config.yaml
n_layer: 18
d_model: 256
n_head: 2
n_kv_head: 1
head_dim: 128
rope_base: 10000.0
bias: "none"
tie_embeddings: false
init_std_o: 0.0
lr: 0.0121
warmup_steps: 30
batch_tokens: [65536, 131072, 262144]
train_tokens: 615700000
MLP neurons of a small language model. Each row is named by its layer, matrix (down: output weights) and neuron, and shows model dimensions 0-127. Each number is 128 + 32 x the weight over its row's rms, rounded and kept within 0 to 255. Numbers have three digits each. A neuron's up and down rows have the sign that makes its largest values positive.
A block is one neuron, or neurons of one layer that tend to fire together. Before each block is what it responds to, as a language model described it from the Wikipedia text at the highest values.

Responds to: Final pieces of transitive verbs about persuading, telling or describing (convinced, urged, praised, described) that expect an object such as him or the; also verb-linked to/that and completed first names like Marie or Ernest.
L11.down50:108115146109138089113177142111139083145145105139147166131100126123135116134145166118106150154173134128149106075096204071124152115158090172094103177101139103192173147116076135139065149133132125129114127165160154088085075175156095102098124156121112159125098107132158104096158147123138114125111104146113060119106132135152137128094142089170084100134084054110110135149098118125153086159079
L11.down92:130086097085089190053144117154108122152158198113159154078112129109125135111122182111114129116097172136124152150109166096167057121115169094108139147136169197096131168094156124154046125142168134089146127153128165141128149120140114148124089144147109151135106110112077191157175182072109160172094153148083094140124143166196087136092080127059142133119089125099154128116051135120118146104113
L11.down100:200144160100163180127145134086198146104133118141156171126110148159061171122153144110066123085143107090125144086156170174162129150121144118095133129134106097063155074152146131128110093140172182191098126087135097087181172131149103120180127110180072078108140138152113058067089100162068152132135068111099118098121095056130143122110145126141050117102118164157100084158148130138130101131208
L11.down128:136120159167117111106136088184112149081165121070158204127173131139141157171112152086122077124143099180160145122164093148131164176081087182126143095103204126074125132134139125138103172127146096118137184149089090115140093124160174171097120082135127114125109065103181191143098088092170135057082136124112108097131100101115061115137128145161110171117066135093120157110137134134150143110129
L11.down220:146184117145144114170111129068157128137108131118176161141076114130124105087134101144180113124114114121065169076143181162148075116140148178176204122106144132133092148073125117128140157194093096094139039077161119139191117131164123135143086173131117093114101099097109099112133149193074135092162098162100132105126097154154106177131114162092139125112172143155126087138103172088091121125140
L11.down256:169137134088140122107145122110129099091069139155212106175138124153106167148128135094154067191112058130100138100181116062123101112143142074131137182195127091087172109127172117201116059118159115122119128181062117131101111057124070156093187168070123162136142096112108134123201104131103150149137156116157120149099086144145079164110082094155089123114132134126125168179100151154116104155127
L11.down380:109167162133144103107130154164157143088128101078161119108121116150084152127139171116104116133128099124123121138144115143112092114110151136144133157136173168148163067144097083112109146095100117129151078154108112120116098124079127120140126108173121118121116144151117115130160130134117106138166164116113160116130163126116153157137105167123092111113140115147195164142008187147145160163181
L11.down390:159142151164144118099139140083100092141121070124126146132152180164144160093112089144133135125117057130159166160140157170112107119179163102089128173112181207088205117117131104116161096147107139150125086146122133109126121141099143066194137187160095124110121095085093120109107137086130149070168137084159182083171129122169127139108098121138093182110178188049143138136076140166124149129119

Responds to: Connectives that start a new clause after a comma, such as and, with, while, whereas, whilst; also word-piece completions like Al-so, Al-though.
L3.down459:107102166090120154128162133144124171167143121128161135118182094120121178161100155057076147113188128111140098150118166102068056107106080105129095143165145088137132126115082136125192129127176100129211115115129093159161083117111135101143081111174110101208166185136101167135155097130100115147167133124156143145172103128149094150109166169133144168164122204143107113134084106146114124153110

Responds to: Final word pieces that complete a verb split across tokens, mostly speech and reporting verbs (s-ays, th-ink, st-ated), before the, that, or to.
L4.down121:160137155171136049123127163116089103109153144132177166124173173123110095142136097141122082152109173087118131197088141138100095167124153131145079167173154149131149145125054178166125188157146155074106108126125132161136127168138154100143116074204145111077137105144133143074144129157092131143116140079151130154155120141110101152122156100120148131107119136074187081132119131098112183067181
L4.down124:060133165106124162123140169103147106142100101084067189143142133164144082116120157116111109167147157131066110105130105115183160108141037135104114105132113098105182169101127076104153125102085156140177100145150101065139131145120163090169115078102174142139107103082090121123185135091172107140091164165140086158107156127150155084065138148142112071115138066065107108082136093111139104081092
L4.down132:170130128102185111125120163174066085098203140147137193135073122127066069109078156091117128148091110078114077154156126163161115155114154100114130120124123146036106113123176180034191124168145108144112130105128141094087139125102139163156163145114128123040170104114163090158139088149089130083115090141153083186151096172130128091081164129151087131200091182098133093150142135097151147078120
L4.down143:179132091123111089137119156139219134085085117186147144142125215122155153183160102138097119070082134115101183089140163136158058095070157121153139106087118100171102151173130152102133153087127105149114169129069120109071131147152132138144206106145109102142154150133072086112158096155087178146133082092124087099121161155142180123122165119122102167128086184124151055095126158107117125146067
L4.down186:105132117156147116098085130118123170114133110083125180161104150150138106084150145102124078176079100137156132134163117178153074157141103150090129116120125100141121146095130123104087175122100133141107110151107096148191139160088100143136121096134162151124151130148080188084171149121144147135098116182189164177134158094145149122055171109109157128077107145098146160119073186144165132158094
L4.down305:110175098122174104084182063135124128119149155156114123137114125152157094101157140126125141124070100062115097042127128187107091162060130150083122146116197134157198077105160117093165137245105143195095139151185078167153152055174097133109139144127118098126120068167098188152136108110122170117145125134102100112183169122134129178113118104122176099142080153178180083100113144157158137099147
L4.down372:151123183101180157184136166083113119130125171064157134201131176135147122157068135090097101080143193100126113085170162109163072103094180139141176144202176153074156170101129134073133132167103151141082144126157099136125123137103000096144133097108146119049178123117142122120178080119105094139080153121135115141128160154118135124124112147130108141136118139147213156112139157150135129131092
L4.down378:137169119183128171129116186097115160169177123164121098122130131138124156184092129080126108148076099072114168101148169131128148111102125158123142155124173126109088083089175145095114151100117104143102129136083129125129098147136099155075184134162141169143110138152163137166144096134097143150132110101186169162091176163147056127166113106122132174106113117146094118151174156095118115094120

Responds to: Mostly "and", sometimes "to" or "or", joining two parallel items, especially years and places, as in 1994 and 1996, 1973 to 1985, Belgium and the Netherlands.
L11.down75:116201166099107130123102108178143129179168119180123160120111088123105136113124084067154125183162097091194141134186117098159121120117146115120053148114105121100164051154139154092165060094108131159078167172169086104116114175136132133159110152086125173186183149114137131160144138132140117082132087101139117175098084128159137132160138109134190087089132172111079068142182146119153155168127
L11.down229:156133129079152132166150171071150132121153120146164126086133175161110161078148095100171127099108108112115117148090132152152132154124092155132133083147147157128143128133151117122088072128085110119108048048153112079119111094156149098150140170142127127169126128100217112080217132128155062188141072139151049178104141110140156133139148154127095142082095115091154163180136126163079079094170
L11.down232:086177136142157073091050107102125104130075171160139089082142162156121132122108138137099128131137163129160198126110133083111131181085144169116130169120191121129137160145096143109110088161114108138098109116175215160214148136075116125108119173107127175179100144165112112118167136126175172149076143117106126164105109145093110170119151141098106111117120101115112153111090099121124200076099
L11.down288:096088142092100111152114167116153124134154187206144161184156182159091113165168188031170141167157088156094120169149091194121106163110101115161128130142113078124116129151125107125073088146099125195112110146165109091157109141070032140113183113123135091104098169135117106112170083091146125151105099175119129151136112163125133135123102140177107145122130148118099096120124083066116131136095
L11.down298:184089168123175144165119133124090159181192129113123154097115149119092149118093087140132144126144106171140199133142083098123119134149097156150165193117191133136145132165117173123096094123175141098092181137183154123104132158137056094161102153189079087134105101178095112117138163131125188167139144161123112101093186092175101159142133137098145147100139101129182076139072129155120095188112
L11.down354:178084134134179095150126165164122115080118114147153142088172147143166154104158192118091126112137074136136117168151076171117097156083111144150127099118101085109147147122124089124079191116154092119154120161125117192085163111174129102127126103109095199120116162135146083141177141092121117100100047116116112066049136141126105181146170138159131091156118088106135088063157109138123150120100
L11.down409:153106133128100150165098106139170093167111090160095116136157120119057081089099099141069132163083193162133112145099111103092096193176115143129090134115155196194134153149094068093093131087136115132163097083131125158163146128125144163140101161205123190094091148190151146067108164151096140151112073042109084143079140128094100129119169109157117144119103148122156136134115132135148163147158
L11.down490:080196075111110094142099088138160099124116143133151149118061156071093159143150090091100084139115146121116076145107158153080071115144171141115108097081176103125137155162119138064169169166183156099161118106116120124118124128109069118147137115164132145107186142094161100100104152153124109164086151096112170110116128120117121155165142155125098130135125116152155188078173085103100108166163